config = dict(
    num_key_value_heads=5,
    vocab_size=16350,
    positions='learned',
    init_std_up=0.0498,
    schedule='wsd',
    final_lr_fraction=0.05,
)
MLP neurons of a small language model. Each row is named by its layer, matrix (up: input weights) and neuron, and shows model dimensions 64-191. Each number is 500 + 40 x the weight over its row's rms, rounded and kept within 0 to 999. Numbers have three digits each.
After each neuron's rows, "fires after" lists the tokens most often just before its 100 highest values on Wikipedia text that the model never trained on.

L2.up879:511433599522486603516521476548545524360459513492495502482483475515539533569505521540518550463470535494488440487530520544465484471478489483473412486475464515531493445552515442431535481522503431564421512474571554527568446508480498498512440484506500516525547558528460533522532512478534488450500506455534465512486452513461468514491562497470481491425445460512470493450477493439584526554506
fires after: "\n", " (", "|", "-", " |"

L3.up564:464460568499566486551466468457558524443467454552489497544546591496565510492541441463522471519442498518531503500479497566484558556483502554407503541467473475489507484614488450446497496481494491542524495505491490527531438516523464485511438504548543507482452524487447484509593481503505516491438472463498480523483526472379525444471510564484506524408475520555525486446506525463569442476502
fires after: " the", " The", "-", ",", "|"

L2.up650:515434602438477503519452492534543526500497552477522461519439563448447531570479553580472472452535522537581456474509556599498502497491484575407487489480537564507495481515509534462508518514448536447533491532511532530462515439486441494483511532539468450391498487473480565489522520482434578476486494451526499490523515520402526566516559515527497470457508476516515495460446475453552550438539
fires after: "\n", "|", " ("

L3.up49:558470536444475612465509429434495459475432448520543386421606454537516475472409525453509542482534524401555512514536490528545431496503503487524469471503521525520443402518496453514496506521516473512488508554481500519537474493506445512540521503491539490447524478392477541453476467514466513517535494437504471508452552504440482496508465542519520530479448465500526559504514524550519486460569
fires after: "\n", "–", "==", "%"

L2.up1222:518410496508486481496465490468478451532501495400478425438511489505488502483487443485493538504565433525518562519489524540480511518492522488523488556515511521560442534480479547513524458474569384439570505555497462502487427455497517547551502538526542511491537553556466491510464545486472499518493481446477462499484484518550484498487421519482557547572508448536514530478472475467480541517518
fires after: " |", "|---|---|---|---|---|", ".", "|---|---|---|", "|---|---|---|---|---|---|---|---|", "|---|---|---|---|---|---|"

L2.up1149:548403472510495523505447505447512399534484495435516507397544536452560446521514513513475553529567536567485526560446439492551510538556528464518480480414470444561467455518461557518486481477512462475573505538413428552495452460535507532581545569524529544561494523552492494478517523486471520524487480485505491493479471504475510450476452564524551538440472450497549534543405526520518515540563
fires after: " |"

L2.up356:623468436432482594489502412479503471475484550452499538440504521435501468546542546521498494486508540474495443513523514499441557451586516461500445531427483512462499509508385541479437505570448449526486458542497464540536478492516449551527540510537536465494555547543492504461527559489440505521516467506543452513418502494527518510520434469460505492455498484537456562505441471546460503543472
fires after: " |", "|", " 2"

L3.up271:547491525442466519530492397491501500399489535488494507482521445417436480478454495488539462451504589468481506461488480515453510459481510464489490484474462523553493457470449519375561539507482529490532527510464535516457543539505510491525512523533478438459521506486522474497575503482497475520490526489480508493475527557556511498495544485522556515504540506471499567491495507438517450505507
fires after: " |", " (−", " C", " 0", "-"

L3.up756:488569495499442460482570559533482525453511545422550524495513492598445537416460522535441502555502473490490438455476563547466536470505505495490441547470526523470473503502423480494564519484544579516519570562431479503550508519570475490505476558507545466498486562483448502479481540492473527473524492511490486520567553509552549504519428508566603470483512475538482472479517548571515523489471
fires after: " in", " on", "On", " June", " On"

L3.up437:484496537481442617448507494514595458461484552514479467507533448492509504432470509469466394493527515422474487483454567502449437517520501523495472500432423483504479437512503512510487471509463521493492576500490517499549500487550397517511466521541511491554514493493473500499496588535527530460521389581464419495537498502454486572488453480488506476420429448512476520539483543523514584528554
fires after: " in", " the", " at", " In"

L3.up858:473484501501482554472546476559563533443505504515525474567522481501487399473505520493476506523500591503531490546425476533479521455537453543423445566488486482502555467501515505450485425483406504571463488508487532534543542521520516506588521529499591531501496498495443559477483568537488580456472497557528483519485554500538542401438456458554547575455470505531453439462491513540502487472541
fires after: "In", " In", " in", " 16", " World"

L3.up292:471493561481507477597535402484498523394519495482483443486492551438488490469421488500496509504406459471582506527509474566459493592478473478409451547480509490484481484523532479468530574535549461518458479563566617495470481462540477504592513528525485470526523541469488516463491495512504512478481529479493521541506462486459489490558511509486503518440456454507495508464565429477513462430467
fires after: "\n"

L3.up1184:475519479504466521600463554500461431556441531501473524524563482499583452583449546504453602491506520512505463539490501550495471419497470450584438475494453476569554520470519461490516550455486494546559527507453453519501495470510489505515507579536512511468562554483573466479552540536470458521491426507518510536450508460521464459452446492485512535455447462486457522467476495405525509502577
fires after: " ", " 0", " |", " –", " 3"

L3.up1109:527458496466465505503438505471569482441539447490573438534439507477517507508483473492514524521487507465490489524548565498481546521581480489490467587420465522533530497508466490543491408531560481456498573537447488570479520431501452552561433518526456572545503531510433485482511524549521524519426503473449457526495505491500460520515500522528521491496497495544537476463484482523482516579366
fires after: " the", " a", " The"

L3.up1233:530496629493506443515479437486513480472529487571475475564458513434504525471475453548509510500426462502541461534480568501525520508444463485499492542432483497513457533502522491500442474593475452529463496481567543521503462450546520505521481491536468451543549536433489510512554568516486508414497520524462480535492541485453483571460564520489443525432459507544462459438508511553569461415466
fires after: "\n", " at", " |"

L3.up800:516449431512502509557508500551487480510495484553508500482531505402480431395505443510479533508500528422561489542498589596465434446421493447543434536498466465506578465520520505521477453480496419518527481511544585528478522422533519506574512532513485470539531504395532507511500548539516470510439532504529473510459562480512477589541484488464532550466512484535484507520511501516481567467472
fires after: "-", " \"", "(", " ("

L3.up609:414484497494481490504615497511558572519464445539535497535460513478543559435491495525497497561548466551475508468436562518476592447570523510471469562490437526495545429407416528463449498578487506472485580487454501477506453513588510465470443500473505479558430476522506556497538511562503496517494478486478517522546464455501465527555450483513515561505510482560486526506465462628461519525534
fires after: " the", " a", " in", " New", " Los", " |"

L3.up159:473388547507518534506555447449445519511487465476503521369555506518503519565517473528530488539547486532474449561477502515503449440470500477427471473493519492537510516493511569457463520456524495479542512502515468561536528503486553557534499564561466475526556563510411537530518409498462485440486504428506455504498486510523548476507478535507507564508476451488582507444474525465545508511527
fires after: ",", " |", " (", "%", ";", " who"

L2.up659:498396522451494560502517475551514472462513556408469448437532493444434473531441530476540492437425579418587508484485427524406482516520484579465440513549483495521467540564481499440556585506530512439447457497532535532561518513498422557485530490556502508471547533467483488513476546442479469500515461476475522497461540535540453501434487458493489520473427448501542542522533488487478511423528
fires after: " |", "|", "-", "\n"

L2.up224:588483430453425527557445444614516501493469523432489488488521474469433520510445473525434540482471532450530429486555524575498423465459477546467484463502495471589459512535478516504577460501449447488514579545495501506531438519494512517518507555472494422522512494507462531480517559518499500460489483382469420522521501516469491557528508507507547468475503434522475505468560456467583591557449
fires after: "\n", " (", "===", " \"", "=="

L2.up1174:508550561493543461558512491478491527430453499509517517522475405469519534469433526591480489509483514462496453465519479492517473478468510502500462479523519548487507475512529504493456565511533472545502519528505571506469503457578455449537455531569525451525567535427501533507502482544496515525510500550519488539529514494473542533470534442461489529465487446507509522468492536471510540415496
fires after: "\n", " ==="

L2.up589:516496484488408563576490470592553559484514513439529544500490520514438528482533523590463442476480546470471476538481525535462511476518525442499439561442539544462452509496491451494554533525513464527486552474506465539495574501530571479477497495542517438483495533519508479518506479523531556494494471525529494486512550527506541503473528464495481521466530442447477464463520563517543525417460
fires after: " |", "\n", "|", "-"

L2.up822:469480567498476562520511477550454555508512501492492455517561483489540537460470481521479504489451503539522454551432427512505465460514467458441450539490498559562452401488451456431528513463508468490455501520513475583462549517537540423489521518510511504452491449445507528486530447575475542470489546435507574515504526473510505457515506514548517457478470412511511509482459610530524476402528
fires after: " |", " 0", "|", ";"

L3.up121:486450480478483589472487500484520432416394444481552529506461556484604459518508436552474552503507532514574467547468462503515481480510478491502458484402507522508529524511475479436479477515538501499490531525521544502543392497565462537512435523525563490488519515503426527493483485467471513514504501500524491554527516507430485424556511549542534516502448460492475495511511475552495568551485
fires after: ".", "\n", "|"

L2.up988:446503516437443490510551555434433470416466534516453492518507506506536529499495515566507513494477474481515478458550499583464572502460537511402473523498556527522472506458556550503476586473511515516449561543455442507514483473555415427468476555452517503482570458472462509526446482476456499505533480491509544513531527464457563539441481511486475547524520435511520507441493493491569522452458
fires after: "\n", "|"

L3.up1096:471495531484493472553511521472550559476443508523501536486445528498558448424493463606533524530487526492583465433490529515405513472486434502437506556484514580503529527482513495487557449487495397470487512538455489491472534449545453411561480534482522460518478494462470483491643537621463563540506485435457491515556484450492522557516559504540472537386539471533511516454495515506572508462453
fires after: "\n", "-", ".", " \"", " and"

L3.up130:376441516431519476547437454518571514486538443508518488537472462452582551460528411487498504548493537429542478466442553542443392438490467508447487452564547528493534472488488427509575555509520480513497504503505577502453496477535489498516493520519555527500542513487513490506546541559426456533519478506505433506474555505558469523444492510487582540470508471507590485518564464478522499561539
fires after: " \"", " (", "\n", "===", "=="

L2.up58:425424570488498455470499557526471491478522517534505434489520586463499517526521478502467444598504491505438457488516502487490491538497504485452460440528560492492505522529503519512514540453546574510490488514514526500503498445519425517559497522563463509555461594453478526501462509544411547472530484503488460514507479466493541483473528464621536524472517492501492425473528541504491515451492
fires after: "\n", ")", " =", "born", " place"

L3.up114:475485527492476513570482487505528512461516454464496569488471574485534490495452486539527465502465540454577474508482499562475471517520505536484523535578537519511484474452444504508511409509551396473442497575536492491497526521552452547533492491477579525546520495464400511508496512546492488542500552537516417513501526476460485501566565579499471548430461431548528492452476419455489488455538
fires after: "\n", "==", "."

L2.up169:490461522468509566514475483612491484507509504477483529521528498530516555491540473531477473471452521473524477441543456530484473451392525530496500477525551488535428440421524438516461491513497503456540586558531485524543489544512609525533449559460456479511557519501474536492521549532411469424517473526491492470506451537555493558510507566501538454518508497529488516521433531492483533423529
fires after: " |", ":", " (", " the", "\n"

L2.up1259:505483494482441583452547429501440493399491439489462483432588524450508489492383522546508489523484526408504543518481480509583463539442499462409457452520487516501593462489502568520509521436524494536477542536562525501506509517542491503574527517496474457506489545493529531476472519552487500504496538446465528531503418492478549477516443503484541523487516477488552482522537605496547458498417
fires after: ")", "\n", ";", " |"

L2.up610:528490449443541477430495447450516485500570564430488507532512513425418481497513502451484506470484517421553607512523480517467521500455511542474464521463488547533514527488527444377543551452459518457550509604563563450549471511531558534482489498494496479496524507505487503471479488489521493568512476410535545525423432465512519499593490487478543460480480454522560501503454474514521551531541
fires after: " |", " 0", ","

L2.up145:478460443515479443578552465476551505540520543484506450596501445447462493464523455535463534446569503448494487457470479532372517537463499500479461426512451550557588474472439498489479556520469456462625480577522506480502542457513477520500477536471494483485571550450513484478491565509515479563520436536492494520460485456474500486489416448469603522476441528487500509529444459445492566472531
fires after: " |", " ", " 0", " d"

L2.up194:574472509473488474469586461463575520500525501504464474536422446500516494505443551494457474488498457500539519433574491555494578418475446532419415477511526554536523413451499450470586483596470490453533398495518603544518542518506403463476473486567469522434534537464462496524501471566483487521524505485546487537501486530369506500468504461505551476468479509493533485524516508518528531502474
fires after: " |", "|", " Bronze", "\n", " Gold"

L3.up1082:507523485501490559554488527469535528441505494493473520456517528535484512462459574450512487497483466444529505502443536528463423526545478509455499577477568519531511452487444473496484452573467447457521496509520545487495487503523449523502433568537547484507542475495448538492413501517553463498502462440468436511478519465443500506567469552511537546497504491578490451507459459501555444458547
fires after: ".", "=="

L2.up78:490437515454489580532498550593459568555410519491552444461485522495484538520511497532489441516461526550455513499486510541485496507510502428486445545504456483519502499437489508555623488380481493475469486496502452548579506555491477493514502507511614511556456510514515460501458500592500594381483530540540417493532548489524491496480476522512496461461494499494484483577494563526447504516535
fires after: ";", "|", " |"

L3.up206:427494495474441561566415535504588459504451443495516476485518453431484471458503482540525503477511513482512441458434475559549513510440465528482469466465531477512453424515469520496537567499550502547499537512518493534474460495505475515497521534564537510555571546483432514441534543529455467468471468451498394568503477442536521428528434458545517510495479552452447500509415479520538550529504
fires after: "\n", ",", " 0", " ", " and", "|"

L3.up526:481445515468523449485511450540509535407510457478489489519427554428518503467523457548536570540507539514584415493372474496522460543421540480482462522469488460484470524526455459578537543508518553511420537549482508503498483513516463481492559459553506512535518527445502524527555537536428595533512491434479520471513521492448533486520574557534480504415488463469513519494496480491534514439517
fires after: "\n", " ", ")", " place"

L3.up921:504500447427433484474549479540540517500425520473546437512506524509462510501532503517459447528439514433498407511537517480446623529569541494468492527572489513569504520524503484500520466486595500505529580534451476527558477484550537569513451563579471594570552504508426504521440494521534519429433453499492491488483510476535465557518507479532507516521498517550534432594437568483461567507466
fires after: " a", " the", "-", "'s", " The"

L3.up497:474518528448498505552530428435531474440508524512529483471532460489522509538445538579423470520485485460526481502556428596454520503505490471421455451441457495490567438489519569467558499532500499482567484498465508511565482462504478527509477540564492528487453513456425508504565526518525550493518506566438496518515455507441579483502434481505476503436452515519469482442491535432535483498512
fires after: " |", "\n"

L3.up507:470522564468497443515532498435544536462489477509553507470472439471493483450426442539500518509497481417503456446519469573454505524561529493488503514494552575521442523483490515465558547510481442460600532526517508502466546528534537499478456506486478480544570555514427455460511502557506490470539473478523413491511479493455549491508517601431558477451541515537534437501401435506588555487463
fires after: "\n", ".", " |", "==", ",", "-"

L2.up1023:515408539534419521474533540521501504466474490531487519493544466485535524466398512504483512529557508430568441523568570565422523534529490500469444557483537497510464501449530442450565506558476430516488535552465563535571467433587481512499522530481539478499483525502461519506523530579480533498536434529486471485513520552499477541498483466485465501487503473539489527396503432499459482469507
fires after: "\n", ".", " |"

L3.up945:462487555461538494495407474511545456434498475470581512495461486482508421448428484519481498489518504478562525472498501491471492535456435446433456521464475442517479430519489421527452512542455517472506554537545514550519498483570499517497475555500576417543510539429444492435474536507429500472521522449528438623527489418467506534524547457497521493467525461482445511504505474534516487494557
fires after: "\n"

L3.up45:488466550481534497527559528534491560436500466488472448520470522490530514472449520563368446531504481502479446478443477464504515527559506544415441465462497501546487488544537523428492483555511471546517527515536471523536552500529482567494499521507478487513498561491445509486509490489512524449462518518421513526438554447521477453529453537471567514434460504534537442413479518451605439450452
fires after: ",", "\n", " the"

L2.up895:434531557459458501515488478565494530425472582532479545564484481529536542496520478583484506453502544506494443487431483523508526489464525503505455438475508531493545501466471550539487491494418513542463573506537504527590469458489479509524531514412518522586494554420494535493541508497484488500484576509497494507531530472472470491591478551480528493444473432518516506502483533535564431423477
fires after: "\n", " Party", " the", ")"

L2.up334:529429458469442493570505514452574519553548460513502549537565480499541508540514472565438508526452462489536480563516522522458478501556485516464459493540432510543592512537489500425517499513482441465541502523482587520458512438570541513559514542519527490438555489446404456483493556528489519572489486504482416501504449531498548516424403476469533557447536481515509532498493509458530508447461
fires after: "\n", " (", " \"", "==", "t", " |"

L3.up390:548526449444497546540450443490417420481480470397515461446492460553541496522478521483493497496448483446574519515521456556492443524591444524555499501545486462550529408511521549501520511520469490506543489526514514498512485483550418560500513544478535537452533470532503474484471502461539519529481461463492421523460511545470522531443495508419524469435496493520519517484512457432552536515499
fires after: "==", " |", "===", "-"

L3.up491:455473495475466500456516474581484449488434484543475472547498429416512538444490562514464551567519540520437483491494455475486563507496500458400508508574460441468540442485535535518486493481550572525483557485452555509563523508545426482521496586466484540536514555494480460523523518505397534510518449531471496487519498498485514499459521511531578496471522438507570459461561522526502549460451
fires after: "\n", " =", ")"

L2.up943:487467470481536509504567466543491467521437544461485551464504525485534537518537531483456462480550538520455521495423509495404537508418538454424448602509515482521470477423421548459476496488536527529421536527426449516546471526512589471480402520516558460497454553447468498491500468561506512493473485462483515497504465547492524529530507546559500530503515486490501557558466554451489511507537
fires after: " |", " W", " L", "',"

L3.up1157:500486486527491510548538504466494465482488509482482531491554516576461561472486456523400490524495510542457564485405496521475455476456503481432512459472520513513536485515460526484493511506487519542523564540507535517580420500505563519513472486515514472561483583477432530514546498474428450480519497477441522498495474527614486545481486530526494472508528472505509533496466495436529433444488
fires after: " to", ",", " and", " had", " who", " after"

L3.up737:532500555519528532469565510512526528470456414473500472484470438465630508501515532517491471522517526473470528464576446501448464544509468488459473463485558455493484471471483393474469470578490495468537481599467529490546464556571431483453482546494519432400458480515497550469472464529446489525550563449504456520530469516450556506531544466462476541508494461494525518480537462497581515471534
fires after: "\n", "|"

L3.up1003:495543497445495539442517461478531474438479508477518538440535502533450494440522468485408514522584492497559478527443462561495465433548550494527471468470502493452538469509454433491504418557462488558496608538435454537552457487538512510545456542506564549517531494524460482493459594444468558545488459500500453508494494517504511485567486561543526482479543479530432553520510543522520518553509
fires after: "–", " in", "-", " In", "^{"

L2.up41:451494561517526455459490571474521471486421571460543480482449534499490514486512490493525480582520576453495468500418497514517526432506561520482471487451512487456438492578552460477462538549520564512442475489463504507554496427527483488534453518514524509575455520479409513518467482501469570432538503487499427499465550524542503544468563493545497477471483489494534458421482515477531495556576
fires after: "\n", " (", "==", " named"

L2.up336:507560499457495540598481466454462473555480483505522423547472425467522510557485543448464498480460514486545467519427469522459515557556507552516408498557552490579488495457513516457535531494561520439527492540555523518511577507464484562495468556494584543526579532513466505448523453488450455493500541560512442510450477488463483470451521526540539586440477496489484509450567470512497484513497
fires after: " |", "|", " 0", " 10", "\n"

L3.up355:556455500450488513479471470476518436487479549510504511472513516468512479522494510470494501492527474490443433456495502507506509450537450499499470481416523487482589440491449524420459537450507492482543454505506470587521444495504454549424494526558497512517569488520483515467497543497512507422491497505507420525427463495434530467524499558537518516504448549529507544460463505537539500537534
fires after: ",", "|", " |"

L2.up1123:464532604480503419528531516423510558483538513582495480467498500440465562425390550559490572537481490495416403425513498498515513494470508470446476462522532526430492458487526476498534564459543490522443490502496523506578522461503524513461466492509479494544479463439501556529472502564497491531495484510477540496486488458404441531508560432506502520518473409504536466529522524549557496541494
fires after: "\n", " =", " is"

L3.up1055:417475554476553441496507475532566532445499464505552451523433433513520528439500530535499552539581546506571460429539520525476529455499518478526493468506526485523515523473487523479462419487465540491524539440458553530517476492540400469467485475514542542495477514442450494492531506494451516603476431574504506513539573556554501460483526463469568479507503483507542456501593488485479613494579
fires after: "\n", "==", "===", " ==", "Biography"

L3.up202:529485527427409536494506453567492452452496483462534424495513483515494457396488509525479509536595487412544549498491517479480475476580520465489478500462498524483494534519442554468499490514468458468519449541488438582499564510452503559501485531521502579540502450576452538530493548497494518499553512532542486453500508541560534499479455496520488507465458468506500524500501484511445544485503
fires after: " the", " in", " of", " from", " |"

L3.up10:509431604454521522478498499520553522411527455472523424531501515491537524523470514528540541488447493525504466499489470515487489454591446522379429530525548503532582508418528466531499524507526440414589508496587575498553460555551483491512464542448545464518496500452451493493478502540494451472507511507490451549499545494568504479509513521463548520443468487508523460458567460443539546519483
fires after: "\n", "=="

L3.up534:502436501426504505445509424546476566473477478476519493612422526451483493475503452508453517533512429459544472492471534546462463540447440559510420504591482537547481486456500445495523488491514548491511482503532584494573413529507516541504540517491538582583558519494461530474465535579371493490501514473507403490495550510463473494462510581503527523483460494513588435469506387493498530493525
fires after: "\n", "|", " (", " \""

L2.up504:533465497446468474535524429463451541516498496484477484446488502488526498486468483558493507498448539471535406489500565542460476495542533512514469546462497541468476549434472543491581553447551386514470463488503462543478534483472464508488462519564555513544548543459480590464470469573504525522476539536470407532521503498519524524445502535508520481463506418502509548536453531538494491516445
fires after: "\n", ".", "-", " |"

L2.up6:530462576472468478490446514511532476405543498488451454459464458418531519483503493535494537502426494490488479487493503552499530485437517494518458539500501496586507529470489515460486514500511443523451555607541539457479536449544464548529510573500513463495454529479450497497517488483449505443528553491518453517506509519490499493454512496452497580471500414479536577459535432510469491429477
fires after: "\n", " ", "|---|---|---|---|---|", "|---|---|---|"

L3.up500:452508435470462558479511423524544572472470419479507507496493443552537550499497543541454485511469539432400415508517546505451599471515537504471472467541546494507531455477448525532520508557517529552458609512464468570500475478501488486437467502486553536584498471496440512524421470549538500503510510540504428530536506482499528441514475541530545493504513516539487463551474536533499556541477
fires after: " In", "In", " in", " 16", " a"

L3.up310:403514450461518500555523479440488447551469457491513540509483537527570532538537433510404524460475460452504506473439570525427477478522460494459481443547566564525500512450459540418573448486457527519508512537533511563529475498524491505529458592478557482585498509449503519480499538548442512561472460494497503526509526526490518523437461478460510577498527419527552515478517452443549477558531
fires after: "\n", " \"", " (", "=="

L3.up750:469528485486490460517535439504495506547506488542524523526446496475511495571514492512453471470484477500487472505432534530483529440603531509517427552543520501528547500458546470413509458435482457535496519488426514541515466453485549444482470576549482451499492492361481541462525524508531558519455446504485476535512495471518508465460497506542566464564525478510584524553497562504528578443534
fires after: " the", " a", "-", " in"

L3.up322:413549509478489569486482432485581528423475431466536479538448498489505469491444508495462556490571518499478493547497544556471549414463487533436513502523489571508504510482472554431588496489412537570452563498520555499512532510513423517491495511470550527483542510420485514495444550517471498498483502458504446543493627523549520475428456502494569561476508430507556494507532487549525475498505
fires after: "\n", " (", "-", "–", "|", " the"

L3.up587:511491506453442575454507436509508454589452486494469449478494488473465423477434474421483544455495519468529527514488520507543441446520466470505510500474417476529540485474515457467498528441470544547498475503484498454528562539503488522460514526481485479462523452575473448426435578477531523564485542484511434513456508446589541534517524466496580462452500499569453509604501475491515500509515
fires after: " in", "^{", " the", " ^{", " round"

L3.up302:537471593455545517461523471451543501485551493445492464533506524500467463557482554506517466476428490510510540505512438467447476495538475515494429488530485457551462500495522451575532474545506549433484488473543562538538493519549492547541435554479521586472505509550531475534462503573535481449467521468515469510495480499487489505510517484488512541468406445531491446478534410531512557427461
fires after: " |", "\n", " Album"

L3.up624:478534521463490526538537513443547531488518478543466513564560537451526530474488416510477487505424510457529501482528572489520492472474505522488419471556556584485501552537462553459559505522540456536545560442522512472528485412517497493490497522498459422472536561466503521505576552559534458495457535512516481509507536468455522569470437505452484549515534512528456554510548463473556495526443
fires after: "-", " (", "–", " –", " |"

L3.up1051:495476441504464547497527502431526497499456533459494543486546483522532559503501486497422479569511472501457451550390528509561538525492483456411447498453532538530469503423457519531471496469511558573501551569458488521515488516546491437505524531515481473569477477490435522478500517539559488494495471537523485535467475499520526468525402504530528560489510479496517454464456548502589517556493
fires after: ",", " In", ".", "In", " in"

L2.up912:499428514476446485524461524536456510498492549455497509469585467492513412481477483530482475527465492506450545472459517577527496508446472535478516464455482501463513527497484569544565508461530447477514483485447540541524509443517544507508491498553478498491483554527415511544582486499517546460477504513460461500512462507435585564508513504540450460454504406530530508533567474527516562527423
fires after: " |", "|", "-", "\n"

L2.up643:520511526457481477508497540557453518381440450453488470467534482484556472429431520535435532493474553508509502545490492507540551458453536569502496479433523478466422542528457442537508535489511592536466517600427524482494453492567554520489513565494579520436550495529465584485474476579454563446522429458523488515494574499522556548462529489448472451453467452506546507438556437490504594450482
fires after: "\n", " Title"

L2.up1199:456523484504498447503542464572433511488470483546500496512493500470483517455464442589501482533464508562473510471469435520514521513525523490479499402511420535412562524553487601533574578506569476557508463489466524517554542521536514507509460532518523482595460570478449509498422468596501482480494456480466454503482518483454555504413507464516472463481501461502568479522524605566504493510432
fires after: " =", "\n", ")"

L3.up591:501451544416500552475467470537427553408490502542539469536515529456492468506539461519515537562488486513506536513490474534404491562431473501448534491567515468512482461454539451513457534448503471476486505536499550505496516504570418534542505537509477534542506510484432512477514538506494533492492503455478469503480432494472541499504526494454555471466479453495530491462507510523488514579493
fires after: ",", " (", " \"", "\n"

L3.up261:451533421511474450519533479456532510469496533507464474524402506513484470518458539437467496455499490431512517385510473489431489498527488512432490569592499487617520489465509495448517536537465482484548489546492525536506543534520472514519465566545529464485505558503441552459463568586438461551438500472504481539438488460475463508533434552462506486465488514514494473434500559459554556522466
fires after: " |", " ", " ISBN", " 978"

L3.up1161:477441526502534467462520412552544545484463549477515492503467461545465466463501553463481554509571542452520471492481493563407518505475526472520483464479498560526480520512522502498546579444525473464586543550497463457524541548504528525438473575534477533553564519525428535487486568453460475562537490474525424490527483480507454431479485519456501470502431461478535509491476540513496537538423
fires after: "\n", " the", " ", "-", " U"

L2.up280:528424496439476523589494450512495454513440509457492428436571480483507423438510468461524488494479506528507444524508506527428421463453486484504453501437443534535512482524462484496532505523534402562584490510500445522553499490496550550490470550519577479550485468490459479453479527530451512489482508465488491531456439500565535506498504526428555520528467482509441502451461555487495524491586
fires after: ";", " |", " 0"

L3.up1146:456502519477460463414564482461557525435529482523534528451486448549507562511481514575507527484533444422415495510484630482496580458419531518490452553502548523490458496457447466566483560547504534472503538563485486485545416525560500532487470526489549443509495462427445530466474501473510494483414503466502498551541530514514530500442514492520495586483441481516472501488489545487532500557480
fires after: "In", " in", " on", "On", " |", " In"

L3.up276:426395526521517443565555453569522488437544504477547434501569502508541445472494582541439494502572544540511503440434498519563487507548512471467477538466489518531542508456533483503497457407462454425478476536453483544518558432477550487516473522527562442561427455479434509519507534449458494494532551501497391498523480503562590452502528532465465589442510480508507509509589471541498519492511
fires after: " in", " 15", " 16", "15", " In", " 11"

L3.up0:473526537484499434478548465549550532443510482471532494485542514469532435444492479517503502482528553476550525451484520540469504470491553484475543510441470481489452503539513493482574505431453428539511520526480467522516530498518535483485512481549513442528477534482431518506539500566487552536486468484501497508507473467482512449543543560464517468446506430514522464499464445492564505571488
fires after: "\n", " the", "-", "."